MLP neurons of a small language model. Each row is named by its layer, matrix (gate and up: input weights; down: output weights) and neuron, and shows model dimensions 80-175. Each number is 200 + 20 x the weight over its row's rms, rounded and kept within 0 to 999. A neuron's up and down rows have the sign that makes its largest values positive.
Before each neuron's rows, "fires after" lists the tokens most often just before its 100 highest values on Wikipedia text that the model never trained on.

fires after: " A", " G", "A", " W", "G"
L6.gate90,215,185,194,203,214,213,178,245,183,168,154,185,194,194,228,173,220,209,215,157,208,225,198,179,183,189,198,167,197,173,202,220,183,200,171,192,181,200,193,180,175,203,196,194,217,199,154,244,200,214,199,227,206,180,191,224,213,226,176,212,228,214,204,181,204,200,156,212,205,220,218,217,163,194,188,199,197,221,196,252,196,207,194,224,196,230,185,212,224,185,190,182,186,149,202,208
L6.up90,181,192,213,228,166,193,170,208,192,209,220,205,224,207,236,208,199,161,202,219,185,202,198,209,180,225,188,194,207,217,185,214,206,199,169,176,158,180,221,212,182,235,217,187,198,181,184,240,232,237,227,230,234,235,198,240,208,217,226,191,208,202,242,180,199,213,196,194,199,207,229,207,209,196,209,204,176,200,193,205,196,180,177,201,201,204,209,209,216,205,229,149,175,160,211,212
L6.down90,216,171,205,179,216,203,217,175,190,200,193,206,210,168,193,215,232,219,208,177,181,189,202,210,190,184,212,194,178,172,201,180,194,206,233,226,206,210,166,210,207,198,183,158,221,188,200,176,204,178,202,193,202,210,211,176,178,221,193,193,174,201,204,215,177,212,206,190,194,219,228,167,194,228,235,226,220,239,215,145,207,191,223,182,204,237,240,208,199,182,176,217,154,222,185,185

fires after: " ", " p", "°", " T", "co", " P"
L6.gate238,231,210,189,244,189,201,213,166,199,190,185,211,184,205,203,203,188,227,187,214,216,211,169,200,201,213,223,189,218,188,199,195,214,236,217,214,186,187,204,240,221,199,204,252,193,221,201,219,157,200,236,181,231,215,212,200,168,161,211,220,171,156,209,163,185,186,195,224,186,202,202,211,175,165,233,201,208,187,210,210,204,203,223,210,214,190,160,200,212,192,213,222,194,139,216,187
L6.up238,199,201,204,202,243,206,204,229,208,222,188,209,239,194,189,209,199,211,195,189,209,197,220,179,206,191,201,200,199,237,154,207,231,201,208,205,201,171,188,192,219,179,171,193,231,183,188,213,198,221,225,199,209,181,206,209,181,199,166,170,169,190,214,180,203,199,183,222,236,199,190,192,197,166,160,188,188,201,180,181,172,173,186,203,224,186,194,167,211,247,198,199,204,178,193,200
L6.down238,203,205,232,184,159,207,194,181,211,201,216,195,200,229,192,221,194,222,169,210,196,201,198,211,177,201,218,204,198,207,174,189,172,138,224,215,197,217,227,188,216,176,204,210,221,223,183,195,200,230,165,221,218,199,194,176,176,213,206,195,228,167,195,198,224,184,208,198,229,206,234,177,195,193,152,172,227,207,183,181,211,194,199,227,182,180,222,203,192,225,212,190,196,214,215,211

fires after: " ", "ur", "app", "en", "ar", " re"
L7.gate365,227,221,181,173,211,225,223,220,167,208,200,219,146,175,197,194,209,192,189,210,198,215,200,154,219,202,168,194,182,206,248,210,215,205,193,186,232,211,187,186,205,175,199,203,179,177,220,215,168,206,230,180,210,208,189,220,199,191,198,192,222,181,176,190,234,190,187,262,204,210,158,211,200,184,205,183,181,188,192,202,210,215,208,202,228,192,197,204,205,194,183,202,208,167,202,225
L7.up365,231,195,157,216,210,197,189,210,188,183,228,171,171,187,182,169,232,176,157,209,204,181,222,215,205,195,186,177,199,194,207,183,207,210,169,190,175,201,165,222,226,201,210,206,147,192,212,178,212,199,209,222,162,226,219,195,197,183,206,177,182,230,228,197,200,202,206,197,204,197,184,195,196,178,179,166,190,199,217,207,203,195,223,171,218,231,204,197,198,176,179,198,196,188,219,228
L7.down365,196,221,197,185,187,174,195,163,204,202,202,196,212,209,201,195,187,195,171,173,198,205,222,199,177,191,205,166,184,191,222,197,162,207,209,162,214,179,205,228,196,173,198,203,240,207,195,229,202,211,202,202,208,224,209,193,166,197,196,224,183,219,184,216,223,184,191,212,220,181,165,178,221,223,230,170,221,196,198,174,220,224,198,191,227,228,221,211,181,227,239,170,155,181,237,230

fires after: " a", " A", "A", " b", "qui", " me"
L4.gate121,158,214,203,192,213,193,195,210,216,208,193,182,213,191,216,198,212,209,209,195,194,209,210,186,196,189,212,212,206,200,185,192,170,218,171,197,219,204,190,217,225,190,217,246,177,183,218,212,196,214,211,206,234,215,190,192,230,234,195,182,231,207,226,183,245,205,237,177,221,176,207,192,178,199,209,168,240,201,234,203,193,195,191,202,212,176,243,202,218,188,204,204,212,172,174,224
L4.up121,165,202,245,179,216,198,197,186,205,203,193,160,193,220,155,215,221,186,209,224,168,188,175,194,206,204,196,219,199,203,190,206,256,160,169,219,191,197,194,212,198,192,202,195,159,202,159,166,157,184,199,210,200,196,191,194,173,195,247,160,208,198,220,149,206,202,197,172,175,226,200,164,189,170,176,192,190,238,215,191,200,192,190,213,168,172,204,176,201,215,192,174,213,177,206,191
L4.down121,203,230,222,207,189,218,198,168,183,203,196,222,221,207,218,206,212,191,232,197,167,214,196,203,194,211,181,167,188,183,183,183,226,229,178,221,203,225,162,227,191,198,194,205,211,207,200,182,185,207,188,218,202,230,201,194,235,175,212,214,237,202,200,236,197,175,185,184,200,184,159,211,215,217,156,238,223,197,222,214,205,214,213,187,193,207,229,208,250,182,193,199,184,178,200,213

fires after: ":", " a", " Pla", " to", " The", " not"
L4.gate92,178,195,238,248,179,176,242,247,223,197,184,181,203,226,194,214,215,212,189,204,202,210,169,222,208,206,188,160,203,214,173,165,178,175,174,196,223,180,223,233,208,169,224,212,219,227,174,208,219,157,227,217,194,184,181,229,191,191,230,211,220,195,197,170,195,167,184,204,191,149,209,199,213,221,199,246,188,219,179,218,190,175,224,189,245,172,235,205,165,210,189,223,199,193,178,215
L4.up92,223,194,191,231,198,212,225,206,178,201,268,225,223,206,206,187,228,179,201,193,212,191,190,167,197,177,224,164,218,213,188,156,223,212,174,224,204,179,208,175,192,204,180,199,231,186,217,153,231,221,193,227,170,211,210,211,171,211,208,198,231,205,225,191,195,207,202,199,194,196,205,189,191,220,222,217,173,183,219,198,211,223,215,219,233,224,193,206,188,205,210,206,194,166,204,213
L4.down92,238,192,198,202,169,251,206,170,207,222,211,229,225,206,195,202,188,204,206,198,204,184,207,185,236,241,220,176,218,207,211,201,217,185,192,236,209,237,191,175,208,205,201,181,223,194,225,242,186,199,188,190,190,226,188,198,187,223,194,220,168,194,217,175,219,185,228,205,179,184,195,196,199,184,193,183,166,211,172,170,200,192,184,187,202,199,187,164,207,209,203,202,151,189,188,224

fires after: "\n", " pa", "and", " Pa", "ot", "x"
L6.gate633,214,203,218,207,193,220,223,200,184,163,229,188,140,183,211,197,232,190,210,206,207,193,223,173,183,195,200,169,210,192,217,207,220,183,213,223,158,198,217,171,203,181,184,174,207,201,198,190,213,168,166,184,224,232,202,201,213,218,186,203,191,203,179,196,178,204,182,201,227,184,206,162,196,207,191,200,229,181,184,216,212,189,223,199,213,209,184,188,186,165,230,184,187,206,175,187
L6.up633,229,184,238,176,230,204,238,209,199,170,225,176,215,189,194,219,204,245,209,180,220,193,192,222,206,190,182,209,227,184,184,222,194,172,177,237,200,230,204,192,170,189,191,199,208,188,190,195,216,182,203,200,195,201,219,193,187,201,222,213,211,196,194,168,196,193,199,231,209,182,196,168,211,203,192,182,236,177,219,223,192,187,221,197,152,186,231,169,207,195,236,194,200,177,195,199
L6.down633,208,221,216,185,235,189,198,160,230,241,226,219,204,217,190,198,184,210,187,195,217,195,185,167,203,214,224,180,233,228,214,216,199,216,186,216,185,197,176,181,242,215,190,183,213,179,187,219,205,188,207,203,192,189,191,223,209,231,212,232,226,233,229,194,205,196,216,171,225,189,149,175,190,191,211,208,188,216,207,217,213,207,203,208,196,183,191,212,207,177,198,170,147,227,232,187

fires after: " in", " dis", " pro", "de", " ", " la"
L7.gate528,190,224,220,243,188,174,226,189,168,202,185,202,197,208,234,169,157,201,163,200,188,166,184,185,207,189,199,218,195,160,188,175,173,181,224,192,192,205,237,193,221,211,215,190,192,205,210,235,174,189,205,178,208,200,208,196,183,220,195,208,227,211,237,205,217,194,211,221,229,219,222,208,178,150,198,236,177,231,181,185,257,171,220,158,204,174,199,200,206,203,183,230,219,228,218,190
L7.up528,201,231,209,204,145,184,203,191,161,191,204,203,227,231,200,175,213,162,204,223,194,203,180,235,211,209,213,230,186,199,226,200,218,211,213,192,184,193,208,203,191,236,206,217,195,170,192,227,182,226,204,186,197,160,200,230,184,194,190,202,215,197,230,170,167,224,152,210,193,194,206,197,248,201,157,198,209,144,206,200,220,215,211,216,221,206,233,179,209,190,176,225,193,212,204,199
L7.down528,178,193,148,210,235,187,246,161,218,236,221,190,205,212,203,193,202,210,202,199,215,193,212,224,208,202,224,169,198,220,193,170,206,199,222,222,195,181,205,218,199,169,221,239,189,157,225,213,223,192,194,192,218,184,166,242,236,208,221,192,188,226,206,210,189,179,195,209,216,224,195,191,195,206,203,198,189,198,209,212,200,221,187,243,185,164,206,242,214,174,208,207,225,217,192,202

fires after: "==", " mo", "co", " re", "c", " ma"
L7.gate403,168,203,216,181,218,213,253,209,175,211,226,199,182,170,187,201,202,221,215,173,219,199,199,178,215,223,196,213,216,180,182,194,219,191,220,212,202,221,221,207,194,218,218,181,218,177,196,191,219,205,196,179,197,198,218,227,182,195,202,188,217,231,187,197,208,213,213,203,212,216,207,166,198,188,210,195,242,229,233,205,188,210,173,199,217,179,191,223,168,167,230,229,204,245,174,204
L7.up403,215,195,185,232,192,194,223,204,192,230,211,249,188,223,201,198,217,202,222,194,230,214,190,201,192,191,188,190,182,230,185,201,161,194,221,165,191,214,186,171,192,188,238,181,194,226,164,250,214,168,217,196,222,169,216,182,202,171,200,225,190,186,221,193,199,219,202,188,221,205,189,240,186,206,235,157,212,168,207,213,195,204,176,193,196,196,209,208,187,228,201,214,209,187,194,181
L7.down403,183,214,205,198,210,168,189,180,234,159,229,217,201,207,220,217,215,214,224,200,215,172,192,196,229,180,203,207,204,200,200,192,213,132,207,174,184,214,214,236,157,201,183,185,242,177,199,221,134,207,177,219,196,169,208,165,185,188,196,171,217,226,222,207,173,205,206,155,187,178,196,202,212,194,214,177,207,199,204,218,228,188,202,220,192,204,199,194,166,219,221,203,178,171,192,189

fires after: " p", " W", "ar", " h", " re", " st"
L4.gate47,206,194,221,207,204,190,189,230,226,186,217,217,195,226,200,215,177,198,200,190,225,168,229,170,243,209,191,197,213,194,225,192,204,172,200,217,178,206,178,216,221,186,179,220,235,213,215,223,188,182,199,188,206,222,202,169,146,177,191,199,182,207,199,185,222,178,217,216,248,211,238,202,158,220,193,189,195,199,213,213,172,214,202,227,189,191,189,218,206,208,207,157,203,174,225,198
L4.up47,178,209,234,219,228,187,166,195,238,178,209,172,201,205,198,205,198,207,205,214,219,196,195,191,224,213,192,196,225,231,215,209,230,169,164,169,214,234,156,227,211,161,166,224,220,233,228,210,195,177,203,248,180,210,246,158,186,184,184,164,198,221,193,208,211,176,215,221,218,204,205,211,198,196,182,190,209,196,225,219,185,180,214,222,170,191,181,226,183,213,190,197,212,178,213,191
L4.down47,169,221,203,214,211,204,202,170,177,212,173,190,215,168,210,208,191,194,225,228,200,227,181,204,185,218,190,195,190,209,177,194,189,235,211,200,202,200,187,204,219,209,216,200,189,235,160,188,178,206,238,198,190,169,222,210,207,226,202,185,193,228,192,236,213,216,192,194,165,205,174,176,217,193,206,174,191,198,189,192,219,196,177,185,194,181,191,194,170,194,217,188,103,192,200,201

fires after: " A", " a", " de", "A", "u"
L6.gate543,198,195,205,235,180,217,215,185,198,227,232,219,184,227,215,257,185,193,200,191,202,147,232,170,190,203,180,187,210,207,189,161,163,176,227,188,193,213,231,179,177,220,197,210,202,227,190,200,221,206,223,178,212,194,198,219,196,190,232,220,225,201,209,180,195,202,181,206,172,229,207,221,211,176,209,221,199,215,196,224,201,193,263,226,222,188,229,209,154,175,181,200,182,201,225,223
L6.up543,198,220,197,219,206,182,201,200,181,181,176,233,207,218,206,185,209,206,219,216,208,200,194,220,200,200,195,188,214,204,192,210,201,170,188,210,194,187,217,198,206,240,198,146,193,207,215,224,286,199,200,217,242,192,179,196,199,195,203,237,181,197,181,167,229,233,215,201,178,187,219,205,211,186,194,205,229,171,229,210,156,232,216,239,203,193,236,194,220,242,192,171,210,193,203,170
L6.down543,215,168,208,204,189,219,164,183,195,195,202,216,167,193,172,182,209,219,202,192,213,182,196,183,197,219,220,201,227,203,194,204,185,164,191,216,194,200,167,198,230,210,183,216,183,244,172,186,199,204,181,188,203,226,221,210,206,210,200,163,197,179,182,217,181,192,178,178,174,204,193,192,214,174,214,161,204,215,186,199,186,227,182,207,234,225,200,217,164,225,224,146,191,209,210,190